Weights of a small transformer language model: a variant of Adam for these matrices.
MLP neurons of a small language model. Each row is named by its layer, matrix (gate and up: input weights; down: output weights) and neuron, and shows model dimensions 32-127. Each number is 128 + 32 x the weight over its row's rms, rounded and kept within 0 to 255. A neuron's up and down rows have the sign that makes its largest values positive.
After each neuron's rows, "fires after" lists the tokens most often just before its 100 highest values on Wikipedia text that the model never trained on.

L2.gate731 [156 136 153 116 132 169 176 130 127 128 151  72  75 112 162 159 119 121 130 157 149 150 155 174 170  86 151 118  92 125 117  32 124 106 115 100  89 118 190 160 102 109 104 134  77 128 131  48 155 105 161  87  71 144 137 123 154 131 171 135 151 181 151  53 156 129 143 106  87 121 138  96 125 136 166 105 141 137  96 141 165  78 206 117 147 203  93 163 165 175 170 104 102  56 148 113]
L2.up731 [196 157  93 140 168 131  71 137 101 154 162 127 167 184  75 127  80 123 173 105 168 156 160 120 136 129 154 198 128  85 137  76 110  89 114  90 139 135  97 173 126  87 130 120  96 141 162 108 168 110 113 197 161 154  75  95 117 163 158  97 137 137  89  81 154 124 120 162 154 110 125 107  89 161 164 177 144 155 123 117 141  91 124 123 135 137 121 167 138 190 134  89 103  91 101 117]
L2.down731 [104 118 145 129 112 153 183 127 176 113  97 102 116  98 109  91 106 154 118  91 118 119  84 110 128  73  55 105  95 162 106 158 124 189 201 152 101  90 160  95 113 131 128  58  75 140 105  88  94  80  48 116 111 145 136 127 153  72  92 134  80 137 133 177 134  79 138 123 121 146  96 164 143  67  92 151 133 137 106 162 101 112 160 113 152 128 122 145  86 118 175  97 189 158 106 107]
fires after: "P", "R", "T", "M", "l", "r"

L3.gate99 [ 93 133 144 114 101 116  88 130 108 121  81  70  99 119 185 146 123 124 123 149 110 151 172 134 126  96  94 155 131 125 155 107 131 133 132 204 121 106 126 131 124 126 161 147 133 148 130 156  77 136  72 129 165 139 127 135 153  77 110 149 104 111  64  78 116 218 116 132 103 169 121 127 105  83  94 113 163  79 129 105 140  93 133 127 143 144 154 166 148 192  45 117 140  92  74 159]
L3.up99 [ 96 134  85 144 113 113 143 111 137 162  65  80 114 128  74 116 123 174 132 115 132 122 146 147 146  80 153 109 136 119  90 183 122 159 200  84 121 159 145 125 129 153 114 146 100 122 155 114  66 139 103 105 113 131 121  31  91 146  58 134 138 147 161 117 175  89 137 150 158 196  93  92 148 177 158 163 154 124 174  54 102 137 102 168 151 153 152 147 169 105 163 161 140 177  82 120]
L3.down99 [117 147 156 123 144 152 100 127 101  68 160  97 102 109  93 105 124 118 143 136 162  95 173  71 151 168 114 151 117 123 119 101 102 110 115 159 160  97  93 141 198 147 150 161  96 107  70 169  68 174 136 135 135 155 114 160 148 129  96  76 108  77 155 152 135 178 129 140  88 154 158 124  91 138 141 131 159 187  82  73 113 151 126 115 130 160 124 102 179 119  66 153 134 114 116 127]
fires after: "B", "M", "h", "H", "b", "m"

L2.gate102 [163 106 100 149 183 152  88 135 169 112 133  50  64 112 129 134 126 114 146 128  81 132 132 103 153 136 201 156 148 194 171 135 152 152 127 102 102 111 139 122 199 144 114 112 147 183 156 111  91 115 107 112 129 169 149 116 163 150 127  98  38 157 160 125 147 138 131  93 138  96 139  72  88 184 136 112 130  99  97 115 156 129  83 144 166  82 146 146 174 111 116 132 162 151 115 100]
L2.up102 [103 145  98 126 137 146 140 107  89 109 115  66 137  98 177 159 110 172 137 100  92 102 100 174 169 159 169 108 112 187  98 152 122 146 186 120  73 131  98 169 111 146 155 123  79 117 171 154 130 105 126 115  77 160 128 146 184 133 104  75 139 101 162  82 134 188 162 113 126 133 124 122 155 119 141  59 184 139 107 101  65 129 158 168 145 160 135 143 131  90 123 118 174 159 117 128]
L2.down102 [ 63 166 111  94  92 106 119  85 126 138 105 152  28 156 143 120 105 149 129 151 147 107 168 123 130 115 118 164 158 119 184  61 159  86 163 141 152 125 144  70 160 125 108 145 156 121 151 131 143 116 198 102 187 117  86 160 148 171  98 186 155 126 132 163 142 138 125 140 100 144  97 132 138 138  84 167 114 158 164  47 148 117 115 130 120 146 118 197 142 121  90 111 147 105 154  82]
fires after: "Ch", "M", "Mat", "H", "K", "om"

L5.gate463 [119  79 105 155 128  72  82 122 201  67 121 128 179 164 125  87  76 149  76 139 163 136 146 170 113 187 104 185 154 113 181 120 181 126 103 135 162  70 151 135 110  83 138  95 112 170 132 131 132  94 139 137 121  95 160 138 116 107 134 142  65 128 131 128 109 133 139 121 177  77 107 125 190 119 110 165 124 134 139 122 145 157 104 158 117 131 184 176 138 151 111 108 117 162 136 109]
L5.up463 [118 114 118 180 169 107 105 117 166  99 137  81 126 137 110 155 110 132 111 100  85 125 119 168  85 194 137 136 125 177 166 147 182 207 110  92  77  83 144 165 114 145 190 158 143 179  93  75 139 109 138 138  46 124 167 143 103 184 124  79 119  66 174 104 137  84 121 132 133 107 147 123 123  81  93 155 126 124  60 121 143 135 126 136 112 125 110 186 128 140 164  81  84  81 146 144]
L5.down463 [108  98  89 141 120 114 220 205 129 138 110 150 142 108 116 138 155 135 119  77 124 144 159 152 111  87 150 137 142 104  85 100  74  93 133 175  78 125 138 148 123  83  99 145 159 134 159  86 113 123  99 168 139 122 129 104 138 136 131 198 128 121  39 140 107  98   1 165 144 151 176 104  93 167 152 151 117 160 109 104 137 126 140  79 105 131 161 117 143 124 118 167 127 100 193 174]
fires after: "in ", "for ", "with ", "of ", "over ", "to "

L10.gate604 [164 160 162  83 117 125 142 108 107 103  98  94 172 122 155 157 128 100 133 182 137  84 142 137 168 158  77 126  64 112 165 164 127  76 191  93 159  80 189 150  92 118  98 123 148 100 110 160  36 102 164  99 152 137 160 166 135 111 111 114 116 194  57 105 145 132 167  73 211 127 154 118 104 139 161  99 163 141  78 144  90  87 106 143 130 173 112 155 173 129 162 120 106 143  86 125]
L10.up604 [219 115 106 109  64 137 114 148 111 170 121 179 130 175 132 115 130 133  65 154 114 157  63 165 150 173 158 197 100 118 112  93 125  70  95 130 123  96 133 125 140 186 138 133 122 143 102 162 129  74 123  70 131  94 111 148 131 201 148 131 117 141 133 145 191 114 128 116 189 115 131 131  76 114 105 132 171 170 116  96  94 131 115 119 125 110 103 137 169 101  94 159 118  78 120 124]
L10.down604 [114 100 126 182  87 185 131 117 161 144 125 149 158  87 115 131 181 161 140 166 115 121  82 101 169 159 179 101 128 165 184 155  64 108 105 151 100 131 132  94 107  83 158  86 159 136 141  94 120 147  64 195  47 135 133 151 157  74 143 123 120  76 160 129 133  93 164 164 130 133  72 118  84  97 144 139  56 143 140 134 142 120 135  86 153  75 141 169 100 113 101 179 133 145 107 225]
fires after: "inc", "comp", "doc", "rel", "cre", "rec"

L2.gate52 [107 199 145 119  91 102  64 108 153  88 130 136  97 163 145 119 170 124 117 139  29 115  91  62 151  91 145 194 123 121 107 135 103 157 171 109 120 197  55 129 149 143 137 118 101 157 132 121 137 157 153  88 140 108 132 111 104 116  76 115 160 111 104  96 113 172 166 126 145 119 105 161 168 146  50 149  87  97 121 125 135 109 133 112 151 113 147 111  91 118  94 172 160  58 131 126]
L2.up52 [107 170 104 110 130 113 110 143  92 136 120  87  99 118 114 123  82 157 193  95 127 157 152 111 112 104  69 174 138 192 108 117  63 144 147 131 159 117 154 193 146 107 125 119 106 113 177 122  59  85 157 125 175 155 116 104 143 106  92 127 103 142  99  99 136 173  90 126 168 101  98 110 145 123 121  95  94 132  57 112 113 144  74 146 153 182 102 128 193 106 123 134 120 152  91  93]
L2.down52 [108 168  48 111 157 124  75  98 118  65 154 162 101 176 139 151 146  87 144 115 130 143 163 175 157 185 107 116 140  94  80 129 118 124  98 128 123 116 162 101 155  84 151 142 137 140 115 198 117  81 161 101 187 137  69 115 142 167 100 133 148  77 137 216  97 167 173 135 100 125  70 125 167 129 156 109 140 114 178 116 141  91 135 114  57 157 111 170 191 141 133  89 125 163  99 108]
fires after: "M", "m", "H", "C"

L5.gate620 [144 122 181 109 144  89  99 137 131 134 157  88 158 178  99 115  48 112 152 155 128  68 119 105 110 142 157 111 105 139  97 111  92  94 146  94 136 132 138 144 121 146 156 100  96 163 151 125 191 139  71  54 145 154 109  98 169 130 132 161 120 111 152 112 161 156 141 115 152  99  51 100 192  68 133 124 105  53 112 167  93 161 102 120 164  91 141  94 136 110 200 131  85 104  93 137]
L5.up620 [107 107 118 113 134 125  99 123 156 107 133 150 152 143 101 102 104 150 175 124 151  90  99 135 104 135  52  97 118 153 167 166 113  77 159 167 170  53 116 134 115 131 165 134 133 171  98 135 170 104  90 145 109  78 173  87  69 108 138  98 106 105  94 134 132 120 120  87 117 127 149 136 191  67 106 146 182 141 141 191 122 209 110 140 148 112 124  85 160 156 111  67  89  91 118 138]
L5.down620 [124  91 128 109  87 119 168 174 126 136  88 195 124  39 186 157  84 166 141 101 177  95 154 146 120 127 151 184 149  48 111 108 113 111 101 161 118 205 153 160 105  92 126 167 117 119 156 103 160  83 141 103 106 127 145 157  87  86 143 128 128  91 150  80 103 127  37 103 123 168  93 101  61 150 141 113  91  73 128 137 126 121 112  85 160 143 203  78  83  76 145 153 105 113 168 161]
fires after: "of ", "from ", "with ", "under ", "to "

L7.gate745 [176 112 125 134 143 165 138 139 129 150 162  42 104 154 107  95 121 147 117 149 173 113 143  98 160 115 127 144 165 114  83  55  97 123 103 108 127 111 134 133  74 116 138 142 111 137  82  88 170 121 115  33  92 185 126 115 133 125 146 128 105 147 158 128 161 165 131 110 167 134 144  96 121 122  94 109 189 122 129  91 146 138 115 173 150  91 133 104 164 148  80 155  44 106 123 105]
L7.up745 [135 137  85  79 184 121 103 117  97 125 119  91 182 123 124 145 144 100 147 136 186 177 174 110  92 151 146 133 114 112 104 133  93 158 103 139 141 173 159 161  99  89 142 165 125 165  76 106 146  72 171 143 102 177  82  69 128 158 124 190  73 117  93 139 119 173 164 116 211 125 116 114 138 135  98 153 118 155 120 131 131 172  97  95  89 154 112 103 156 130 101  92 124  73  44  87]
L7.down745 [114 129  95 103 120 175 121 138 112 115 132 151 158 106 147  88 128  73 127  83 117  70 156  91 110 126 112 129  99 130 151 162 131  92  99 108 147  63 162 114 100 142 151 146 157 194 132 134 115 111  96 181 167  81 134 160 133 182 156 100 116 113 141 135 112 102  75 127 142 165 143 163 173  92  69 107  65 171  94 119 107 168 175  83 121 153  97 119 108  92 128  89  40 106 130 133]
fires after: "P", "p", "m", "h", "M", "l"

L6.gate230 [184 106  80 167 126 134  70 124 171 103 148  70 113 126  83 141 126 171 142 111 154 164 143 109  99  84  77 166 113 157 137 149 120 121 180 147 119 124 131 156 131 113 133 103 112 144 164 161 104  92  86  44  88 121 148  97 101 149 156 138  99 133 157  91 126 132 132 117 181 128  71 114 118  76 193 141 140 154 137 171 126  55  63 142 152 176 154 177 115 141 128  98 176 118  82 142]
L6.up230 [124 183 148 157 155 122 131 127 117  95 114  83 126 125 124 131 125 135 164  63 126 145 145 125 152 160 128 152 130 132 139 154 157 119 119 132  95 109 101 142  55 134 203 104  85  89 149 120  71 163 152 152 112 105 104 130  98 102  87 115 211 113 110 120  89 115 126 136 203 159 121 138 132  84 139  98 112  69  89 161 136 164  73 162 107 112 124 162  75 138 115 122 111  96 108  98]
L6.down230 [129 124 144 125  83 101 111 196 170 111  91 148  87  92 106 156 123 127  64  90 192 127 126  86 117 152 166  81 150 158 101 140 101 151 119 164  51 131 132 174  60 138 169 120  69  96 102 130 119 116 154 161 114 126 114 140 126 134 135 136 148 154 131 162  65 119  56 109 122 106 143 134 136 111 116 134 111 130 132 153  90 129 158 128 121 148 167 127  88 104 127 118 106 121 126 133]
fires after: "with ", "to ", "W", "in ", "w", "at "

L3.gate249 [161  87 130 143 124 104 134 134 150 146 109 107  91 134 149 141 148 149 189 133 127 111 157  71 217 145 128 157 159 162 149  70 153 146 168 113  96 136 154 135 153 101 121 136 154  96 118  79 173  62 159 135 137 111 154  94 150 111  78 129 125 150  71 103 160 139 114 132 141  64 153 126  79 122 145 126  99 148 116 130 164 127 175 108 163 118 109 201 107 208 146 134 127 160 102 127]
L3.up249 [157 152 153 115 123  94 152 134 165 156  66 110 133 135 162 138 109 107  60 132 220 155 152 170  96 143 143 156 151  63  92  83 133  67 123  88 151 127  97 149 147 152 112 112  84 165 143 159  98 137 160  98 129 148 125  47 155 129  97 150 107 110 125 151 119 104 152  95 143 165 110 115 144 114 146 122 135 199 156 117 157  75 109 132 125 175  75 134 219 127 154  91 128  78 120  72]
L3.down249 [144 141 144 128 185  91 110  47 129  92 114 192 100 194 116 109 109 134 136  82 161 100 154 139 103 127 118 157 112 128 157  94 139 132 210 138 106  94 143 121 134 121 147 130  83 151 130 109 136  84 165  87  98 141 170 165 207 157 116 116 104  98 144 173 122 169 166 149 141 157 131 156  97 175 141 106  91 121  97  80 155 170 133  96 147 162 116 122 125 122 126 203 116 147 123 142]
fires after: "A", "R", "P", "H", "F", "Sh"